config = dict(
    num_hidden_layers=13,
    hidden_size=384,
    num_attention_heads=4,
    num_key_value_heads=4,
    head_dim=64,
    intermediate_size=1024,
    vocab_size=32000,
    hidden_act='swiglu',
    norm='rmsnorm',
    norm_place='out',
    norm_eps=1e-05,
    positions='rope',
    rope_theta=11400.0,
    rope_fraction=1.0,
    qk_norm=True,
    attn_scale=0.125,
    bias='none',
    tie_word_embeddings=False,
    parallel_block=False,
    init='uniform',
    init_std_qkv=0.0273,
    init_std_o=0.00656,
    init_std_up=0.0273,
    init_std_down=0.00328,
    optimizer='muon_variant',
    learning_rate=0.0179,
    beta1=0.95,
    weight_decay=0.014,
    lr_head=0.00636,
    max_grad_norm=2.0,
    warmup_steps=0,
    schedule='wsd',
    decay_fraction=1.0,
    decay_shape='pow',
    final_lr_fraction=0.05,
    batch_tokens=131072,
    max_seq_len=1024,
    doc_mask=True,
    z_loss=1e-05,
    train_tokens=515300000,
    max_steps=3932,
    dataset='wikipedia_en',
)
MLP neurons of a small language model. Each row is named by its layer, matrix (down: output weights) and neuron, and shows model dimensions 96-191. Each number is 50 + 12 x the weight over its row's rms, rounded and kept within 0 to 99. A neuron's up and down rows have the sign that makes its largest values positive.
Before each neuron's rows, "fires before" lists the tokens most often just after its 100 highest values on Wikipedia text that the model never trained on.

fires before: "-", "\n", "="
L3.down849:62 61 52 37 37 53 46 49 58 47 66 40 56 51 65 42 31 43 60 40 44 66 53 65 64 56 58 51 65 66 56 59 62 44 41 38 75 38 34 49 56 22 32 48 56 48 25 49 64 26 45 45 50 45 35 67 30 53 63 53 69 58 62 53 42 50 33 31 48 28 56 43 39 53 47 52 66 37 72 46 90 38 56 81 54 50 66 43 54 65 67 60 36 44 49 27

fires before: " |", "\n"
L4.down193:43 45 58 55 49 69 42 55 53 55 53 56 43 41 57 29 55 56 47 43 62 40 49 51 41 46 43 53 34 31 52 51 37 60 55 38 36 38 69 45 44 51 41 55 65 58 61 53 58 47 86 44 42 48 56 51 58 51 30 40 37 29 54 57 59 33 60 51 50 35 44 21 40 52 42 51 54 69 60 78 29 46 50 66 43 61 71 68 60 41 39 72 45 60 60 47

fires before: " |", ";"
L8.down613:50 42 48 56 53 51 55 58 53 55 57 56 58 62 35 44 35 48 74 63 45 50 49 33 53 43 35 60 43 58 43 48 50 51 45 44 37 37 44 38 58 53 63 30 39 64 58 36 58 71 44 47 52 39 50 68 52 37 60 57 45 50 58 48 51 57 42 50 64 29 63 39 59 70 56 61 44 52 58 54 53 47 46 42 48 90 67 57 39 59 51 63 59 39 31 61

fires before: "\n", ";", ","
L4.down552:74 57 46 64 38 40 70 50 56 68 53 33 59 41 57 60 55 49 49 67 72 62 46 27 72 27 56 49 35 51 52 29 56 63 51 40 49 64 54 65 53 44 37 35 20 26 28 29 68 51 41 53 44 34 78 37 45 62 41 33 43 50 58 56 51 27 58 55 60 53 31 59 57 47 64 56 45 48 47 65 44 68 44 54 35 45 52 40 41 50 57 33 40 64 44 62

fires before: "\n"
L8.down318:65 46 72 39 39 43 53 52 60 47 61 42 39 54 64 32 51 37 71 45 43 44 55 50 63 54 46 37 56 48 50 34 54 33 54 68 49 49 38 47 42 51 31 59 47 55 31 45 59 44 54 39 47 41 49 43 52 14 69 47 40 43 51 43 51 59 59 41 39 52 39 50 49 66 67 46 29 44 34 58 39 54 31 41 57 49 47 48 32 47 49 49 57 52 45 73

fires before: "\n"
L8.down996:56 52 42 34 28 48 72 42 35 71 75 55 69 46 53 49 43 42 43 78 38 57 72 50 55 54 45 40 67 53 27 50 40 47 23 64 51 42 48 53 34 54 64 50 69 49 52 50 49 57 49 61 52 48 56 71 25 30 51 58 37 53 59 47 37 69 56 43 42 26 41 71 40 79 56 66 38 63 59 51 55 56 34 58 43 42 44 69 59 44 44 62 41 41 52 77

fires before: "-", "\n", "k"
L4.down575:36 62 60 51 52 50 37 44 37 41 67 56 54 43 60 42 42 46 47 31 33 61 51 51 40 62 50 56 44 63 76 32 61 44 36 60 55 53 48 64 43 34 45 71 42 53 09 34 44 38 40 41 62 42 38 45 49 28 62 47 66 40 44 54 44 42 42 52 42 30 84 57 52 49 37 36 49 46 61 63 49 49 73 59 51 60 50 47 69 53 49 59 56 26 41 56

fires before: "-", "\n"
L4.down987:50 60 70 38 35 54 28 42 44 31 62 26 56 61 63 30 59 29 53 38 55 64 54 61 62 55 44 58 46 58 40 39 45 39 53 54 25 40 67 56 41 31 43 26 67 47 36 58 44 52 58 43 58 54 41 46 47 49 35 60 58 44 38 50 53 51 40 41 60 23 58 37 19 43 67 66 64 47 41 60 41 60 73 64 49 59 73 68 46 40 44 63 50 48 40 41

fires before: "|", "\n", "|---|"
L9.down942:56 35 40 33 42 55 53 37 54 21 64 58 57 46 35 31 53 62 52 53 23 60 55 66 56 31 29 35 40 44 45 43 52 50 57 43 47 57 74 65 52 22 53 54 36 64 63 63 46 46 61 66 49 57 67 56 51 51 51 62 59 39 40 36 52 44 51 75 40 42 56 78 47 57 63 53 37 61 55 38 51 58 49 71 50 44 42 62 38 40 63 46 59 58 71 49

fires before: " |", ",", " U", ";", "i", "\n"
L4.down55:67 32 55 70 48 45 48 45 47 21 61 56 40 40 29 48 70 47 62 62 46 54 78 44 52 61 51 56 42 48 21 50 60 32 36 60 33 47 56 52 35 47 52 53 53 28 47 28 58 65 66 58 67 38 38 61 51 44 46 69 42 62 47 71 54 37 36 52 37 48 25 52 61 58 51 61 46 53 27 60 49 61 49 58 33 59 59 42 42 61 54 48 36 36 62 52

fires before: ".", ",", "\n", ":", ")", " |"
L4.down298:58 59 61 34 31 41 47 56 56 33 65 53 54 55 75 46 53 50 55 52 66 61 52 49 45 47 46 51 51 55 49 24 62 45 53 25 51 64 46 44 48 32 51 43 43 41 55 35 45 53 81 53 46 34 52 52 51 60 47 58 63 50 37 49 50 52 50 51 30 53 78 54 55 49 37 60 58 39 61 70 58 68 49 63 40 46 41 51 37 54 49 43 62 46 52 51

fires before: " |", " to", " for", "."
L9.down37:50 58 41 42 34 49 79 34 59 50 68 63 46 40 37 50 64 61 51 58 33 51 50 51 53 41 36 44 59 48 66 52 67 59 43 52 62 55 49 32 60 47 43 54 35 30 42 52 50 32 42 60 33 50 71 62 35 46 53 28 47 41 53 59 43 55 43 68 64 65 37 48 48 52 49 43 63 47 54 76 55 54 37 47 71 57 41 49 55 50 70 48 44 65 54 73

fires before: ",", ".", " |", " and", " season", "\n"
L4.down70:74 47 35 42 34 24 16 70 46 65 45 27 55 43 58 65 53 57 71 52 56 44 29 66 56 41 51 54 55 70 66 63 66 43 46 43 44 56 56 66 27 66 52 44 44 39 51 38 50 50 62 52 48 50 32 59 55 57 67 48 44 21 48 42 64 41 63 54 38 47 48 45 55 29 32 56 61 30 71 37 39 45 60 54 40 37 40 38 50 40 53 43 58 60 48 66

fires before: "\n", ".", ",", " |", " OCLC"
L4.down524:53 49 62 55 44 30 46 30 50 77 46 43 38 51 67 59 44 59 69 42 41 51 61 57 57 42 48 49 54 38 53 59 63 37 49 72 53 65 44 45 33 54 69 59 39 44 42 47 50 56 53 58 53 32 43 36 41 66 47 49 65 46 48 44 33 49 53 17 47 53 47 39 40 60 16 53 81 32 48 59 47 75 46 59 59 60 54 52 47 54 46 40 59 58 61 49

fires before: " |", "\n"
L3.down794:46 49 52 54 33 73 50 48 60 44 59 41 52 50 50 45 50 57 24 57 42 40 74 43 49 43 52 70 42 60 56 49 66 35 47 41 48 50 62 56 50 57 61 32 61 54 38 60 65 47 53 56 65 47 44 36 38 73 43 81 48 30 54 61 65 71 42 54 51 50 61 44 61 47 56 54 63 44 37 48 44 60 59 49 59 54 66 63 45 31 58 35 45 65 49 28

fires before: "==", "The", "In", "\n", "===", "A"
L10.down862:54 52 34 31 74 54 65 50 36 49 48 47 55 45 46 61 36 61 45 64 38 70 59 61 42 60 46 68 48 37 27 54 66 35 49 87 57 58 70 50 39 45 53 50 71 33 32 31 54 64 52 45 50 53 46 50 45 55 60 44 36 55 40 46 42 42 61 48 32 64 56 66 51 80 59 21 50 68 41 56 54 39 59 49 48 44 44 54 43 42 56 43 52 41 73 48

fires before: " |", "N"
L4.down764:35 43 60 26 20 48 44 70 64 73 51 39 44 63 80 45 52 57 61 48 72 49 50 37 67 61 55 55 60 31 55 33 36 34 43 55 53 66 39 40 63 54 34 54 43 68 59 60 41 43 45 41 30 55 44 43 60 40 57 76 39 56 49 60 34 24 66 48 46 55 38 63 50 48 74 55 60 39 49 51 43 33 58 35 46 72 38 71 47 55 48 42 63 42 52 62

fires before: ".", ",", " and", " to", " in", "\n"
L4.down178:60 59 46 50 56 21 51 75 46 60 30 38 63 32 41 57 71 42 56 58 34 64 42 41 57 56 54 48 56 48 66 50 45 82 52 50 79 59 37 75 44 55 45 55 33 50 53 37 48 32 61 50 50 45 43 48 69 71 56 27 41 68 39 47 53 36 61 58 54 50 61 53 54 51 48 53 38 44 64 59 53 37 46 46 52 49 50 42 48 48 52 64 42 38 39 47

fires before: " |", ",", "."
L3.down680:89 51 49 50 43 37 56 37 47 51 50 34 70 38 60 55 43 55 50 36 39 52 69 47 33 54 26 41 51 40 52 45 29 66 57 60 60 67 32 47 51 66 44 60 40 50 42 32 66 46 48 62 40 54 77 47 42 51 53 59 62 65 48 63 45 53 39 53 43 60 31 52 41 54 52 56 55 20 37 52 64 50 41 46 58 70 53 41 56 59 43 26 40 49 27 53

fires before: " |", "N", " the"
L2.down720:61 47 38 53 57 47 48 47 47 46 55 46 46 49 52 59 57 53 61 48 46 58 51 59 52 42 42 33 66 44 53 48 50 14 50 36 52 65 56 41 64 49 46 47 63 38 56 53 41 42 60 67 39 50 73 57 36 67 38 60 48 54 38 58 31 53 27 67 38 79 52 59 58 44 23 52 47 16 46 53 44 64 33 71 48 51 45 49 64 41 30 52 59 81 79 51

fires before: ",", ".", " and", "\n", ";"
L4.down68:61 48 56 39 83 34 48 44 34 43 37 56 46 47 60 52 28 53 78 66 48 57 49 34 39 40 36 49 35 33 64 45 54 31 36 62 68 60 32 67 50 69 41 52 34 33 26 37 52 49 53 59 47 43 54 35 45 64 60 42 59 53 40 33 33 46 34 74 39 62 54 50 50 51 40 82 49 38 51 39 70 53 46 51 53 52 66 57 57 45 73 52 43 58 57 45

fires before: ".", ",", " and", " for", " as", " in"
L10.down891:51 39 48 42 33 59 55 52 46 23 32 50 44 59 49 39 49 50 46 55 53 51 54 59 57 47 45 67 68 50 51 47 72 62 45 55 77 58 35 35 62 43 35 33 55 51 40 53 65 20 48 55 48 56 46 56 57 40 51 66 36 14 40 48 31 39 41 57 59 37 56 35 55 43 60 33 44 55 53 48 44 52 50 57 55 43 73 33 43 29 51 40 37 64 32 51

fires before: " |", ".", ",", " in", ";"
L2.down858:33 28 48 50 34 56 47 77 56 55 77 48 41 50 60 32 57 68 56 54 33 50 58 36 70 48 42 68 47 71 40 55 37 44 43 43 58 51 67 55 34 32 39 47 48 63 52 41 51 53 50 72 54 57 47 40 61 65 55 30 48 27 48 46 28 60 49 18 45 48 49 57 50 28 50 55 63 41 29 35 51 55 63 33 44 80 52 50 41 52 48 45 57 46 57 62

fires before: " |", "\n", ",", ")"
L4.down294:60 23 48 43 49 61 33 62 36 47 47 53 47 33 55 32 45 54 62 50 60 69 59 63 40 42 47 43 39 31 56 46 42 57 56 37 43 59 52 64 39 60 49 48 56 26 29 46 70 56 66 63 52 49 56 62 58 45 47 44 70 35 70 61 37 49 52 73 51 48 48 53 40 63 53 42 32 42 51 40 43 45 44 51 52 47 60 40 65 62 44 64 35 54 49 76

fires before: ",", ".", " in", " as", " |", "'"
L8.down303:49 58 51 72 54 31 43 65 40 52 28 69 61 40 23 59 60 48 47 29 59 51 29 38 26 41 67 57 43 36 49 53 44 50 44 56 78 46 43 37 39 40 72 54 43 51 58 64 34 27 63 77 30 61 59 44 55 58 63 42 18 41 45 57 43 68 41 56 56 46 54 51 49 39 41 63 54 55 49 55 57 55 56 44 31 72 52 40 44 42 53 51 61 56 44 53

fires before: "-", "\n"
L4.down67:60 43 43 40 52 41 47 31 25 36 59 50 55 47 36 51 38 43 42 55 23 64 53 57 64 49 28 68 36 50 32 48 45 28 58 56 37 66 58 30 55 38 62 58 53 48 26 64 46 74 53 65 61 27 29 41 67 92 49 44 54 51 37 57 47 48 54 44 50 28 32 60 31 44 54 71 71 42 58 67 42 60 51 49 66 42 55 50 60 58 67 40 45 46 66 40

fires before: " |", ":", ",", "-", ";"
L2.down53:47 65 46 53 40 48 74 66 46 43 51 55 61 46 48 21 41 50 55 45 49 65 58 33 56 51 49 48 66 28 67 53 48 59 45 34 42 73 30 62 63 37 51 41 53 63 60 51 46 32 35 44 40 45 58 54 39 48 54 61 21 47 50 53 71 59 41 41 55 56 72 43 50 74 54 56 43 53 56 68 28 40 50 23 37 51 58 46 51 47 59 55 48 54 45 71

fires before: " |", ";"
L3.down185:39 43 42 34 39 43 51 63 37 64 47 45 51 42 66 36 51 26 57 65 52 48 49 30 50 34 59 52 22 58 47 57 28 44 43 31 64 77 48 37 31 46 54 42 69 49 53 52 37 43 52 29 40 19 43 47 41 51 69 50 33 46 34 75 51 51 51 44 37 53 47 29 55 28 43 69 52 44 45 48 50 38 60 45 56 47 41 55 37 52 21 62 59 67 42 47